{"n_layer": 12, "d_model": 384, "n_head": 6, "n_kv_head": 6, "head_dim": 64, "d_mlp": 1536, "vocab_size": 16384, "activation": "tanh_gelu", "norm": "layernorm", "norm_place": "pre", "norm_eps": 1e-05, "positions": "learned", "qk_norm": false, "attn_scale": 0.125, "bias": "all", "tie_embeddings": true, "parallel_block": false, "extras": ["capped logits"], "init": "trunc", "init_std_qkv": 0.0322, "init_std_o": 0.0, "init_std_up": 0.0322, "init_std_down": 0.0, "optimizer": "adam_variant", "lr": 0.000718, "beta1": 0.9, "beta2": 0.95, "weight_decay": 0.0, "lr_head": 0.00539, "grad_clip": 0.5, "warmup_steps": 419, "schedule": "wsd", "decay_fraction": 0.943, "decay_shape": "sqrt", "final_lr_fraction": 0.1, "batch_tokens": [32768, 65536, 98304], "seq_len": 1024, "doc_mask": true, "train_tokens": 349700000, "steps": 5451, "dataset": "wikipedia_en"}
MLP neurons of a small language model. Each row is named by its layer, matrix (up: input weights) and neuron, and shows model dimensions 32-127. Each number is 128 + 32 x the weight over its row's rms, rounded and kept within 0 to 255. Numbers have three digits each.
A block is one neuron, or neurons of one layer that tend to fire together. After each block is what it responds to, as a language model described it from the Wikipedia text at the highest values.

L4.up649:189129120105135148135137052137153156126122117084141130123120163067072121129145113099135135179096100086114142191127148138095161126138096133081193159107085085201122185121119065127118134172114118133173113094145073120162139156149144152093172168157172078120127194129084134094082153147124134137
Description: Access, flow and similar nouns. Word-initial nouns, often the first piece of a longer word, that head a phrase and take a following preposition, above all access in "provides access to"; also flow, request, contact, away.

L2.up175:097183184170114123147135168081099178140090181140141099058138167098129109114174116107145099119085113098102145175113122141126125125120126158113117119108129116144114133133114097107129126146135110189144136153130151130162140097087113128162094160084120124106097152151169146103132064107187072211
L2.up178:072146144147110099099158092118127075151116171165117112110136130154132187141106142152156108165135134112166171149082126121157143201095076136135093143139151133092150060146162064154195095163124166051168098133114136108154000101096079131124153106078062133178142150131089126089101109188159075157
L2.up203:134145082098130154085096131086144158082107102132113148131087131116193094126124081128220147204086089131069136121101173143111092193082130139145101089095126136099096137121094135097121087155069076144108108049110117101190182121105146169147109081154105138153118138092104129143081146133188082136
L2.up318:104140144084145092090110151106138145142130132132112134142088160162124145101149110130185133098137129115153110124074086130160085160115106140177120129174158121130112097092123094156108105191101163130081078153156127160111099034110101129190144092083080137072127089126107196111074071123104107177
L2.up320:141108118155113112069095104132176084129131154132103097084117175178129129178095142093110103104123096178080120115135131155098084142153166141155081108140107163166122098051080107127166134209101092145099120116153137129138089085160148107122110115104155135126112108085068164119125127118137154152
L2.up347:140165137136128119098130097156098094123123143067114061135099175157135135082095162123100143099123124079120105142150166119167097191146114162090101085058068072111112187136143137168134147150167145126159158120158078142158128115139138160191136135044158143136090133019095143174153139180063174143
L2.up357:158173100123116120120094099141172167125092140135140140159128087164134141102141095117080125120145176138166100120166152177138067128153095177099091171123134109095128131086128112148188115209113173120161117112139184161132117190164109097106160160154129171124099156081143164130057064114075119108
L2.up549:092146172156106129138125142163122115091120158102119081088151134160108144140110091143119133136149179074097178118164134163188117185100107153113126128094122057104099117144111083169147100132096146112144124145097121116083155129104073170182129154107150098074115134132105175111133128171130090107
L2.up579:149109130155184127134142151150144225161126091116072114094170155112142163092120109162127070127140096165083097182104140122187086177120141173070123078132070109118113105116163153150135105193158129161082100156165100113123087162125151136137095182091116135066102062111145162136111107141160101115
L2.up679:111127141158080102104105100143143111113134115150105096109193148174134152130148088156141086115142129102104126142147159173115070165157161130110073133123116108095172096098097077146100127198125141147143157122086157113138094082120082132126155144121096141155072078102121169105202087194098112100
L2.up783:104147132100147166115093089062139115191090146175117090090098138117142101094102136085157073080117129156121155113161152158157101117168204106096074114122055137119160101061069178148187060140169154089087121073137123127157140144121120094151149154089118136101140142054098194151130114134110107141
L2.up824:106187141141070165081146113057119117067137097137135131115144155137140160153086093085162126126112163091117178145096099102153083129165123117135134186093132141129155114127134133122172136144077117111122116098152138121188181130197150114147164117139120156109122188164112140194122103117136119129
L2.up1117:148146136149190113080175173162120141179093132148117145143122121130148036137086181150116061115094115094128200091103113112142089179103095165140153055102129135101094109093107138134165094181079166090132068130172127115138104093184180136142167147101156096137170155069075113133105100150132147137
L2.up1289:120159174119120130093095095149151108156136143095136077134149161119174152107154126103133076092135108103138202147121125187084096153090126130151103149111151092144063214095113112144145102154065125142151123136136174111121064102089125185178164155115129184174109103053096104167090132159059109100
L2.up1421:098137135096112106176144100073104154171117081154068084155127139062166123054123147111185092145135089092117098135166084124110098141133149110132150144170114154165155126172137160131177095105069124188095166099150121112092107090151087104127129098095117179105118124160085117117163114142141025128
L2.up1520:160061169124190131118136169159144151147149158141094140076155148129102150161151036134142143169105150168103102173073135109161108108105112153083109084127180144137172116154124081186146133097145141162111109145136165120182110107091054128181127140154107140103191093150106205093135099123181144128
Description: Be-forms and negators. Auxiliary and copular forms of be (be, been, being) after modals, to, or have, plus negators no and not; also "I'm".

L2.up235:159096080183162116132163155146113117139139070111121108084120140136110100102108070141179126086141122103116067095072106147123091172086155088160163138098138090092096166058167092117103145128061142187141130068134154091124172126136132120143105129151127114087075131121079108182120145161172121137
L2.up538:136157162116172141108149129142159135083154122081136137084070093069116125183114073154172096136183117157109105137118152083176099114117103125140171134128088080154105115130115170104092175123179074166148142093078101127131145130131121131214147149144140134137125105142045100139186129131140146114
L2.up541:105082102103173123101160132090086077138081138152109091093133105104074098156118068107187117067121124081058134148101120102106145171135124062130075138109092153135154136072090109134094074109081105151132129116172142093137114182106162151118116165193077172088078118161073095122159187170183061131
L2.up543:107102108095091159140099164100137080098134123104145081104139186098178092116102129171147121091131067120205109121093124067165131090119120153149109093126104139107155156098111083065162147120146126151136105118103142118164112189143054117151119138045147107181193138158137117177135145148132129215
L2.up624:106199141156148114122133090148115043136119154134138137114131108119147141132150118127109053156090140138132156142093123112182165115120091151091175108069131114149168108081102142125093092098107134153157185114115144125100129093127116122092155139143176128188058153087115117126121113154206089180
L2.up673:128189093165116119104186108090152112057144153118137095079077135144102146109064093167128129131135123117170102141164149120082106131106082115191121135117099117157100171095078152103125177116105129158092121210127174095133134160141176149169134151150119137180115194080121132180137159151174091165
L2.up728:195092100151110089117161104182100126143112114127164080138144097113124163135184109147126136166103164094117141120087170104152128090108155121134160185128077123069120159131094100137201125148094161123101166136111060153080107192087182131130113127118087121113125074131105032082134121171155137125
L2.up769:116133167099066154085103119095124124135118098167114120080136079121182134145119164105122132085102193098139095165135160150126109115155126141133144179146136142098130132164143138148112097093159092081105137080169149147148116138158141142131154143134092143112088167148096154151094112097109073139
L2.up885:060147070112095190123135136113188118078109116122084129143086134189158131154101140143191216114146094100145139129161128140186187134113117137132169168133127149164133127111128111161159109146101140148169162184108073055130175093157095143100162159117172075116082082121135102081108175161114183136
L2.up998:121102179168139181073129118140108109140119111116115071142037161153214098100072154078167141085115116067113119137156108091119095117147181119102143160099104123103167184114112129144091114109170092153103197150133156065111179131126160129121093114082105138100079163120133098152139112125166108204
L2.up1011:115166152144158112071158132077070077140106128150154118163102154141051140112149097134115102117102096112089145101122087216170075153101159166152134169109081075175109154124097111142152103091092189101098108061115127111098104119124049112081126146125138192103145113130044105106107137182172125126
L2.up1044:078132129143125105163146155154154077134137169145092098114169141150102127189212103145126135150137122138093150159145150201120126134157143102073136130077093112148109126102120101149108116130084148150130078102146096130123075126122070214127167181096140158126094101128104099115108115119161073138
L2.up1138:114169154110116123109068107126147143141118134075115072151146152047155169119135179160093103066081151103124152149162136097171186076099132141129122140121106120088135185157113084122106168126117175184099075151114087098167075191120108155162093154088150098193133139157102095125091126132104050107
L2.up1231:120137109136126143075126121122190143122161125088133104126180097088155121176110195168180161083194128108139151137119140167111137145081088103151160156148112139110171104120087082145142051086102165120150109093178107114162139148094131109122153149057206199078153102136125165157127106155126115105
L2.up1232:184135126112090107096157097066153048140062115097145066123084118121126153154113090146103165144084088111113101137123110153155098160112156157194136138131098137136151155094147151085157081093085142128153119082159140108157148187174080198070135102118174131122092091124118104108085155150133170161
L2.up1251:135093090095086080189145149101134114095150104161098136095100154070117128174091123138202196109141141139139099121141113169105168110131161086141103164122106113085097103153165089074129110146131134092127131145114139115127137099145144178123124125082086124143128138114094098175108121141180188135
Description: Sales, costs and awards. Word-start tokens on selling, money and prizes (sold, cost, prices, currency, medal, awarded); also verb stems like react, convert, and č/š in Slavic surnames.

L2.up10:119105119130107156095149155116152112159152125087118119106080118119113106194134156158141088120133152124095176128140168127176129126112166106110112154073136069119114127131093140123141064122079088112174092106123135091076101173094138126118161120067124179153208160112076080158157105107146133199
L2.up90:145166159098114168142159114088142115179132198180128143145119151110125104191069171156147121154090141126106144204174115093141114117180215111094107148078108094082109079107105136148066096138147127099149137119115118097123111122076091095180187153148129158107171106099147167172177088099131069171
L2.up116:094187148100085178078126128114139147152108166166124111142086146165095120145119123142163108112152133122157107187083180144168110186100134101176107122119065086137145137121100182166163078167107099145126095102106136094127127144119139126171129149122137168165139161103141170132101163082122119210
L2.up150:111154137094164137113139174112117151087069120088152136111103152090135113183119140189106159130146155135167114158035191187143118133173157080129094115133109070114177120166084087165100108142125090080121127108119169111126103153088103138132174136174148198110160114085125142173112106116173084138
L2.up202:125167142110175168123121143163175098125088112176133124112105164161114119186135150219148101124161139145090124158066189160193136140168169150123099105152122108105102133119090093177116100141129141092134081162142152076125147120117139144123196114130196165106154122121135091128171119117147074130
L2.up207:108173176131094139126136113074135082133105128142119128132090138116101124128086129101070169126166124122168119163081161113126086156147105094072167141152102090144128164102135090187117128156125148127085100071114115128134115182109168209146148100111169186139167123112083086151168100097134162164
L2.up258:124159084099149159127172142159137145141103163115113133089081143163116095176129100152118076118115163118171078119063126153101109105237102140108112153155126134144184171125119114190104094141085138088184121136160124117105128137178151176108225144140116161132153129090120145158164092087109138143
L2.up353:093215161118189118145136137088120128083069167160082111124066083106147140162105081212175107141087147147144096093118194062178105158135126174122179161107106067124134121068092124110166099121158120122112166092142172098119129134158115182114168130128115196108148164125133160152129092096149122143
L2.up358:159154070116169165165168092112129123077119148153140106105092155138150113143137140138125136100143140189100052141130180089171151128180107135072145098108073080117161161137074128154134078132142141142143108134169115087108176207135144154116172173114131172097129167173109183134190115127120125132
L2.up471:096172120098181084112139090099237146073084165167096075115156183129094110202111123197150115195100123087135102150083199167123116167156144109147097147129154102101194071124120086133142072163093147078118072055075088103148138122129138152157168086148130175117158137104124111178125108135126108131
L2.up537:151153094145161155152193138120152119145107155188096104105128103120093117153127142198135123163111152119173106166041185114114114102198175102090108138068121076104186147070091112222129049172181170136174076118129124073109138125144099105158209141102175135090165113130134110148153078066138125136
L2.up616:131173151096153131134160092102150146091111158121110120113082141094170067135094150173103111153139106107119153137058144138194126148131146177105113153094062118097139119114057135166124095156145119097128106128067129031123144129108113101155143091098155160134156172157142155184208159103089123110
L2.up641:171123092127098221149209101141117092158138112167070130127101147130103109114145118122145071118139115114177094124035119135112150127117106141132160155137099067068170170138109146148112101149092124073133110165117169157186145102120122157133203152116118135107140160129116155142174087087108127163
L2.up917:138104102180150146114165111115117117152111158184101100101123122160131090174105084162097128101095143100132154190065122122112089159142166070159151110131136101099132149159085117140077137167075166113172146101136110099127102105128157108151175170075150145131182178163073128159154118106161122149
L2.up1115:148096111070141167157147127094166093101120164139120116150113132110141133158106129164165120135075158122118068147112163124118120172182155156118123121061081086095170162089133133198120133148073160112117114125086146091160110108095125146142201111163166194127098115134118180181232114150145120170
L2.up1156:118163114129177189128140140094189141118112165143122099064141162105107084177148141188128132120147104114146137153079210152141106166149102075152091155066115107110181127100059133200110103135099113082119113098119125131081154164149166114143162138142132204075187119145100114126180107117168133138
Description: List item boundaries. Semicolons and cells closing items in dense inline lists or tables (certifications, coaches, squad rows); elsewhere scattered, unclear prose function words like "to", "is".

L4.up1361:130145102132116115113139082193138153092133116081172160139126092066104074120052069129117133092153188129178079167143127164127156077147166097145162061137167126107092144129129097106116130076089143059115148084088107137152119144077189159151118147151121093187106110138116144199120113146136144150
Description: Wiki heading equals-signs. Equals-sign runs marking wiki section headings, mostly the opening == or === at line start, sometimes merged with the title's first letter (==E in ==Economy==) or the closing marks, as in == Reception ==.

L9.up86:107156106112081126096176145113128157113059141120149080137104151176141160160046168094148148078135171160073118086103109141093073092121104100111169107110096201117124121128075097151105123123112146109168145105128105155196109200048117113132138093160161161107189152174085138082176100142118096113
L9.up490:218083158106094153109140171142086142147140132171101064112097127061055150107138161115131160147141133130105095117135117128084116190117157091148081110128173119175134099115121143108136072128098112076194102117138125075153130087115070136135138088164159136093110135184122087073138137140129159102
L9.up504:164168134144119116107159134094145083155115169126074085122165164120156135115113086088049135178139132153134114179073118189191150138098102148134114126187124171114139141084159118130191173119045096084134067098096169112126084198168123106137130176169169131181139155166132156090109160095104100103
L9.up968:158162107093109132075115194110139159065063145104093085061147159137099081181116161118082172191111107127152102116165103133160092171148153089128179081091152130087126113136077123136077184193099049097148107071107129080166126172109077168073122124139132133151117107110107197129121065137128124145
Description: Copula be after modals. Forms of "be", mainly "be" after modals or "to" (can be seen, will be, to be found), plus "was"/"is" after a subject noun phrase.

L4.up749:146170155100106121083168161112085139150123174134158154111139090065147153136160048161152084155154117136140157122138144151170080157155121123118101150147137044114122144133095124132066161099143165111161102128112150127113161179128118157137163125162125126127141122163021083127091099179108118084
Description: Clause-linking "as" and prepositions. Mostly "as" starting a clause or comparison, as in "as well as", "such as", "as soon as", "as the crew"; also "for", "than", "like", "towards".

L4.up1202:163143153166127113065116060077130076069152183147112081113111108129100154148158124166162083128089133146155158130138129145159149199161139136131085161118110181153121084107104132148137126147055113088093127103141148129147077127109143146139119092148096161134071172110114129103116135159145124149
Description: Be-verbs and word-initial letters. Forms of be after modals, to, or relative pronouns (can be, should be, were, have been), plus lone first letters of split words (t-umbling, l-anterns).

L9.up87:105142175104147150159152178118158059094144112135143113124153089116117148126134131147148048085129184163077118139136148140115166130158109124149109107187124086129143071136123103173089145122153118122088150103126176098146085128116122133085150151136115173144166123121106091119160101089119124199
L9.up346:100153116099147099178146178114089120116141149105167108114168143113115141126110157172079033074181145150107117178128119113133174132138126104153077096165115048102117206164115177228117161125108167071142144077053081109158114062114130144146132143099128096113144123150153104130200157143142164121
L9.up1163:106080095126084160144117164121126121085124085087152072105146103107109136166051141149149066130127164146165119123158116166199143122093121129105171102166152085138154136121116135127170097132145122090114149093147148074117139136148090143116168136092098155125147117117112112081153126137116104157
L9.up1303:094175138058152093093123128144167096158143160153154108055134155130122106082100088121077084117130138103137151159144110130143156158150103128129086082183105107112110153141154133185092143120137091141085105101085161071153063128099152134167126161174139150126103154146135071189168123165093169144
Description: Wiki heading closing marks. Closing == or === markup ending a wiki section heading, plus the newline after a title line, e.g. ==Plot==, ===Combat===.

L2.up84:138099151140150102050186177139082048123113148111097122103087105110116144144109071154161136116085092045176111105119146109140110140128160107183174136115102121104159109053141140138116107087184125112161149095090067103124075153131134159088133161064149165144157159119047126096200117123150100210
L2.up99:068115125144088152104095143096110150059099094109123120085112133050066084123108121142163097131139172081112199101082146138110122156142102111145137059113091097094059046101185096142141091089178075130114157100140208116142090141167144165146094089141099151171199123090096158114107119142086093150
L2.up100:156127077120101147086162141124129134172103129146113153129082218132161121144138138217131151146172154072151127127068150175118098087128122108190126173129149102162157115067113126165166074125110107116105137144098123028129140140181090118109111138121183152130154106143142120151173123132157117198
L2.up239:093133116129077170082108172149112096093114081164079115079142075143125073145136096119175173141114164140109129112105107134090108082151105170111110092085097050136091149070061096118094125133090053069166149105131157080177153158148105178125133124115167152114177155171136181125161137154166080118
L2.up293:119125176101136200141119173121170092171095175144117094174145136157154071145127129178152098122134172147127150182127161145131102103127137087108132168165163100125183136114074118213137077149169171110107135062112103130071088158096127101091179135126129168116142140095103170130125119079080114160
L2.up315:132110118172116179153114161158098097077101079089156108128126069124121135114174112167153110139114095147113103095155182179108100068161141117177186188125188101136093116105158121135116108113167120112148172063070076116081153155116099143142189100137147153069108091158062134161069058143117121137
L2.up396:086155117127173103080120105153156126115081108100130110085130122137131111162073131118160054161100077087163121137101139153128112125141193163175161161122129062119137134143125133144118129154143134112117140105139076129076136144104157152133122127069205094162133063080094105157144083113191135125
L2.up709:079167146073168148137163062124147154106061181114161129115107166110181088143094163162119123141098102192116151164200200155117106133055140157121080115156113134137224137144137165172116068173135128110099108131110081099131134090137178122115151093109148156104118110162134123166133121141182126134
L2.up762:087122187134113090032128138144082110123098132095105095090173089143113157060099074106107082137139122097160151146123173207115126132092080146211124109092081114121144138107068116106110137197113158127128166107140158117066132147116107130104174116133185148166148091150080104098166156142163100173
L2.up877:156129115077085151115162146125163163076141113131117128093112145147125091212096156200209130163167199101131085174072104150070130100141143138127120094055148061108159183121106107165149110144081157108131107073067169096159122180129112131122182127105144131079128105130104107210154161092153120148
L2.up908:108186146139130138099128129191129145150100111089077130030134100160165092102104119141183111167100109149143095187077160097091136131129173108182108111119119099097147116089079104129088103155129185144106099092133151121096081117094150088099118125163132154165114096174075129128169146185172099148
L2.up993:127099103106131100122191205100095175146155131077061182138074144104129122136150131171131100129138096093144157121117130127180067113100168153205166126150118126083107095096129154140157097108154117087113135165070120125116123135147047152157146182097102134110199166124137128118120031119157130197
L2.up1213:130084128121133164073096162134093173061133116212147146086113168145083141127134104099167155089136135126092081154128150177076131133129171100119109147077139076152141130082112143097069127140156086147084158032116129116159126176070175137131149124101165133103170115162090187079153108125183062218
L2.up1233:104152152145150144132161176119134170105118134151153143152095057073114095136133103153180120105106084069146107151103112141158156048097100102117152155153131078095107114113090071163066107169118084128095104113164136108143112174141141151164153160128120179072128159138126068122119124127172126157
L2.up1291:134149149161145087185161159115162129122096093130056141114129102128113120165170147134143133100069127104144146148090156142145110104136108141134119121120059109158128161070115203132213127150093148058064197083139134083091116140104110082123127124137081144063159074177069168087165115140166065137
L2.up1329:100133159137149110132161126074134185171143127115140146144137106179169143184112206158118121172124100087201125106138103095169105077090191121137138086143151125158140081064134149117171117169196151114102153125172063080109125189124128122072085122120174175115159144159161137127072117062192131173
Description: Time-reference nouns. Nouns naming a time or period, especially time in "at the time" / "at that time", plus month names and day, year, week, decades.

L9.up30:176151116113150178154110167137084096171121171170117177118129173106053152133119136146128137087199057148078118177118124130121133174118108140134078141154061143121179065088142136172143112136113160061095144105125149168148173135133080176151150159184155136090140111151106139202122114069100159149
L9.up316:187077116093129185162165160121156107139136165130131159143153117117147095094106146161159155126213132127113090086116176143123108183107139124170184117164159133136121130098100128148115112206086084086091087109142128141171170149090154109139113154130141086079141136151076123155105130136092129115
L9.up1087:109172076111058114151189164126201100095095118132151144139133116139103159121109188121093085159147133107114093080087132096149117159137140111121144182188161146132147104099107080152122118150078115036211117168137064162165134143111138113112087114130131114157198145126142160140152148155143134145
L9.up1451:132109138150139169071123165086112175175134161125113119129096140144104109088147180136157150107157072107082072092152155138113099126152169104126090154135098162093112191084129120112130075184129142133149090100147098100093080191134096081175133186117117150179122148111130181094097113128071169131
Description: Structured list delimiters. Separators in infobox and table text: line-initial dashes, field-name colons, semicolons between list items, and table pipes, e.g. "- County:", "Platinum;", "| Montrose".

L2.up40:113171112117150134105142145119099109086102176149132100139076148066106143146094118113164128149124206092119128161086169129160198150156077074143186132128149074091136160146092155158146141087116109058153124134118082109158161128186128108109136151111123179146178115156100154202196097068101156111
L2.up79:110125123121107135123152068152196139129109226092079136153111132158097094128083128174133059082124142156113128122180163188105093115125196149108077190159145094091113145079151151085135149179182125095168167122154065148116108138138169128162151161132121139094117132143098133173193095140086100122
L2.up125:106135091074165121133194091154170125107164147180089138133127058117121115194144124197138088128125151166152080200111184149148127158141112147080164133152134148142135144133095195146164134087133138089112165159153115135112107104101112151169173116152121128169101124134122095128149088080156143187
L2.up610:066182140112183089077154134141173140135084167066143150159155169118083109138130114176123059070065101161132120154080130110182115138118106151103100155134125150124049123084123100117136118141145174111135151120143182124153074127142152122156087118153119208167162108174075109141091138155155122151
L2.up747:120182081084204187142158102130191139109124160102128141115154083133075132135107112109142097119113151155185097116146109210163102118129117104110160137106096171131099143127148140130082181092179182116125175133096173123181108128105122128132162166150134101205098115145137182213124125155122135159
L2.up932:114083113096100132134080141163181178140137079148068151154125143142073146144149130113171112178145154136128140166117156108151136111129201148091174108151111135109088155098101174154103155141161114138131164119125105089050106120113188146092097165064155125180166107171107160145131109125149081173
L2.up1089:087143132107164180118172115124153029134115156086118157148120169113149061132145163178136170122128099123167083111136139162128097123150130086116162119128146142079127102142115149198091158126095065099126135130110127101173078121113147140219164108116069092124155132141102124150119174173087114154
L2.up1143:132131156107046112097141105156108090169185215069122143105156147095096087109087165133088109129086113133112089149109141101120140170077090097096085137119155086081162158124129149159168151160166122129138104147164108164108082148086156095180146133119143128151113192162056129098090170131070121166
L2.up1178:093155129093147140133150113164100100159143199140060160157092160167109103175083170112126056114178188129136089146144140133097155105136164069075182155148083148128126140102126194188146185078107164063152137113104080097095080149119144084129120175068125136117185138084087142138119056102159150137
L2.up1206:138125135106117170104145159147182058139086158140096055153176133139095020108094083142137123100135124154098088189137127121116119111091148171140123085172122065133129160147156100134169105104139124102082085189134135153120108112157054116167102103095194188143177075167117106138110108066129128126
L2.up1286:083161119080053102151134163103096114135090186150086166158162083156123170177098197185135112086161188125177168160145144167139165135190156104093087148142077094052130132070124089173068133062088170061116102108106127129109110126165202107123156128125125139129118155149113089099198102047102119170
L2.up1301:110100137086133066073152068076129165105183137160103176120139097164086111168069123178152159101182189122168159085156105099128103093092145141089182116144103059111128167100126140190079186180142161078088092082114156140102125155130162117129153120143136157164183188137157126150120072116129127184
L2.up1310:113119138154121085086135050177105108152165157141132176132099146159133122152086144154169138069125168138169095134121119152183160130132083073141160189100151123120108183132157149156083125093118111083139173092115101131144051145162159140177188140104115165102118140111138158134111085082103115165
L2.up1319:108136118129194128090174110144099126101093169064165124112155082084110156144129061113063150143086103161152095105118151144121049105142131165144108112125136132101146092099138125153119158110116106100120193107143108124108107129087196185175111189079108123152166099155137139168125100175119099108
L2.up1340:116188115090164152150164100107107108120114121145093164114132206114097162171094103144139014123134146083162101192127150125120166159122147116106147161141102163093127185129145113168136118084117205098145148131084118123137069078103158118092177110162164053126096129146135063156132133180137177206
L2.up1372:096148100131121079119130150185168143121177173148159099120192155164131094072137139141125134111148204088152101140135152180162149126125087044096119122151106071098095137126162149110136141169099192104130106137157153148153018074105137185170120155122143157113142123143094117112102111133131090110
Description: Wiki heading closing markers. Closing equals signs (==, ===, ====) that end a section heading, e.g. after Awards, Early life and career, District 18, plus table separator rows.

L2.up115:115106099122108172144113151141151079080064102066084107100094086102086126103149095145155118104139127084113123129119140105121081153136122107095163086138163132175116112161168134165145155099175191080090162101151183173149120177063122131122106163160077155125176156162152103112160107101107107114
L2.up366:074112148133082130093109112073162145111116201127124159125079128129123085081151108138150134104191164091167134112122140156156121171152104157109124123094143166160154148068106122161121129084161105128110066085057065112148071123158136130115099096077111134119106120066085166149101132190172158150
L2.up438:037122114131139105072133118065167099101123129147115097092129211084108144092154071150124028129164108117158130154058147141129089159164101163093109115137113139143118054136149180169096146121148118068082112153156167132089109156064127106171135168119146176155169122064060092172176110166182098120
L2.up491:198126030134162149108116128136108183164156174148137137185109140099149078150096148150126128129079123195138070142141131116130165108145188113150133078092161084083073103074109129106096150197159111137175161154146127062059156113159168121115199153151162098102160146105119116107146111133109103130
L2.up595:121147154103127149136082155111121105101108150176175134126151196137125110178141050160178148106183098192148130142145098121088140088175063186111118154151165110125117120083115104152155148137152172094059121170129128099119166106102118096155097109157160163122128127125133147081107092092154169130
L2.up628:108146158116137096110125108137111138128131183104162064070110218115144170136154119134132138141157108143164092130058123138086139073121167086143097176140149078122137179078132119101144134138142042081138080102138142094183125104078140106211094112169114173152103150175104147135130124203155142174
L2.up669:130120148159086114103147085047117092118082104139070155141098118164151091178105041113121087124143116109151182070082124127112081111140158108204104156127154103148142079094128105168094087223129086141135129130082156088085152151117081130191155168149154121109147183136141123145159105131130190088
L2.up744:156142124110120153041140158110153099186119126117087085111127135135183096121109100146161113166205130162157138131133181122141119181082123113127151121174160153135141124039133107101094078131191158103100150121068160130165051164078157140165098147138165142170068156132082104178129182169108136128
L2.up835:116110095113107152138162211148098082149068121094097149137141188116127094153185072144109165125135193041111155140164156120133131124129178144137104150155126150126154059089083153090106170169147145094119088059056125149156177162082077113144111138146129095077156105157144179138128103097083148095
L2.up961:189144097078155161095133159140117099116089115124120096147094116083112141123148066112107089181136145083129098163140161049154151112112146130174176171083051112129109073098134144131146124109146123127095133139098088115145116097052102137162143148054158132110166199123106070093115150165170088140
L2.up1007:180142054110159143108174111169088171135173148128177105100103108104112100090177183139142119083103112168147083180112122136087145164166137171125152154105083156141078164114086146104060173123149168126171145182121141126119126119200105167151126208105139149139166131059085119137139160091140152111
L2.up1189:193165128065156072120118173094128138135139092116103109145102171087106074125161138096159114127118167125127188112110112140192072098129162156159156160137090096073153110077086117155064115145162148117130109128058113115117122122104087172126185131106138128133109166154147116157140064107114139131
L2.up1212:097144116115097095120168165108096120094149124135119079165072162156158112161129081088141111169093089052080164127140112157163128103084156071171154126135117089124128095113144128168098153135137101126144162121115109115134107114105122128145093113107144147120129148160097157184181147197149087168
L2.up1373:134187099082120106117182190146134080075125094100133114051149094050078121120079120158124151159128134117101210141179170088166128149121120117168155137103139127163166128084126177119067128125214118096077153119091171161117148149090135166125137122162134158149119129127150174103139085153127126179
L2.up1420:118086129172107147073101182124098124176158083100129090176089108131157152118033107138121093095067133178156148091165146103084160122130203090126122096139113086156134176152114158135099120112160128118101083090133078032168139145139100151173173164108105140131169118164159129112148136160161140144
L2.up1484:092105076128147114064130142122152093088081170104099118101143153120144083190090119125171138078167130136135105168125204153132101125089117123145133147067163095128169142173120086126136065120136165138060053125114157135139110186118133134086129111082186144098147100141117103159131133126094106160
Description: Word "as" and similes. The word as in every use (known as, served as, such as, as well as, as of), plus the comparison words than, like and name/named/called.

L4.up1178:086144079158121154127117137200124148087120110161112172121135068144073084146058113176111184154113090140105101155120168158169110200111196164138162144129132135096127129130119104107101164144157096131089174091097082142126141127197052137198118105126156089080121124136094201122163096098156113068
Description: Time as a noun. The word time as a noun, especially Time column headers in race results tables and phrases like travel time or a time of, less often other nouns (day, code, mode).

L9.up700:160089113175138094056107111130134128100079137137049058017144164082150104082121135101121085105143081123092123081113099119124098157122138145186131129019100136153111118093068161085145167117113154128073106174133122126166180100105161162112129149151109159119111114098078128134173086191153134161
L9.up806:140089114143151116110138176105150118137124115079075174130074175096087147165003068133102133174134115108148108081077076136197147190115126136127169077041105085144139067134106127157169112122149055162130147101127088136127095112130129198123139161150158136142158086089192146136160091150119061156
L9.up1001:093149173164121167063177149101163162134118149193076135012091183112112122148143067145176109136139104093109169159067117140151126103098151150131202080103117070129153102112170101111164128116141130130105185094159098139158159180085123149171109138084184125150163146128151126151114148156183131129
L9.up1487:188108130133077099075163104130081107072120141151113127112152144052135134057153134098114152160155123058116134117109095099105188143171139122161135129139141104100146152074157070115133134146111149142173098134106151092161110116091139156104170162141091134134061109146157119134138150154147091114
Description: Abstract head nouns. Abstract nouns or noun stems right after a determiner or possessive, often followed by of, e.g. influence, love, faith, impression.

L9.up313:106128127092118061114145184106123124144102140097067072127138115121147128061087076125103165190126125142097135132060154121135110167200102140130107184184149132165186131139172126145115100151089117108131088113118072138168155132113142127108132165096133183137106115154115127171100119120109085114
L9.up314:136120106169083114119135068142125139148102181137105074085145187177138124102085102130136106152126125096141094116161095179141157123137153126086121106178117126109138102105117052096096112100173145130143153122089159078137102127155117164126134141157181174093120155109151071152173111152139159103
L9.up906:132098161117137135126198140124163102105144158120103104108094170158145167121130168155143105162134153121114154121148125155145054140198081122083116156086083082137151118098090101138129159094122169093182088090141174133128107171144141169148119154114200176106072124138089126092167135139144215138
L9.up1459:085063119097157146119138121083124167169131096074102113123114150077123148156111080163163144133120186148090144126181122151148151136091172163102151143158072159119194094148190129097160130105130133122131111148139180147056137075103151165126072123132177134109119086098107154082088137139175146169
Description: Predicate-introducing link words. Words right before a description or role assigned to a subject: "as" after described/considered/acknowledged, copulas is/was/became, and "is also" or "is considered".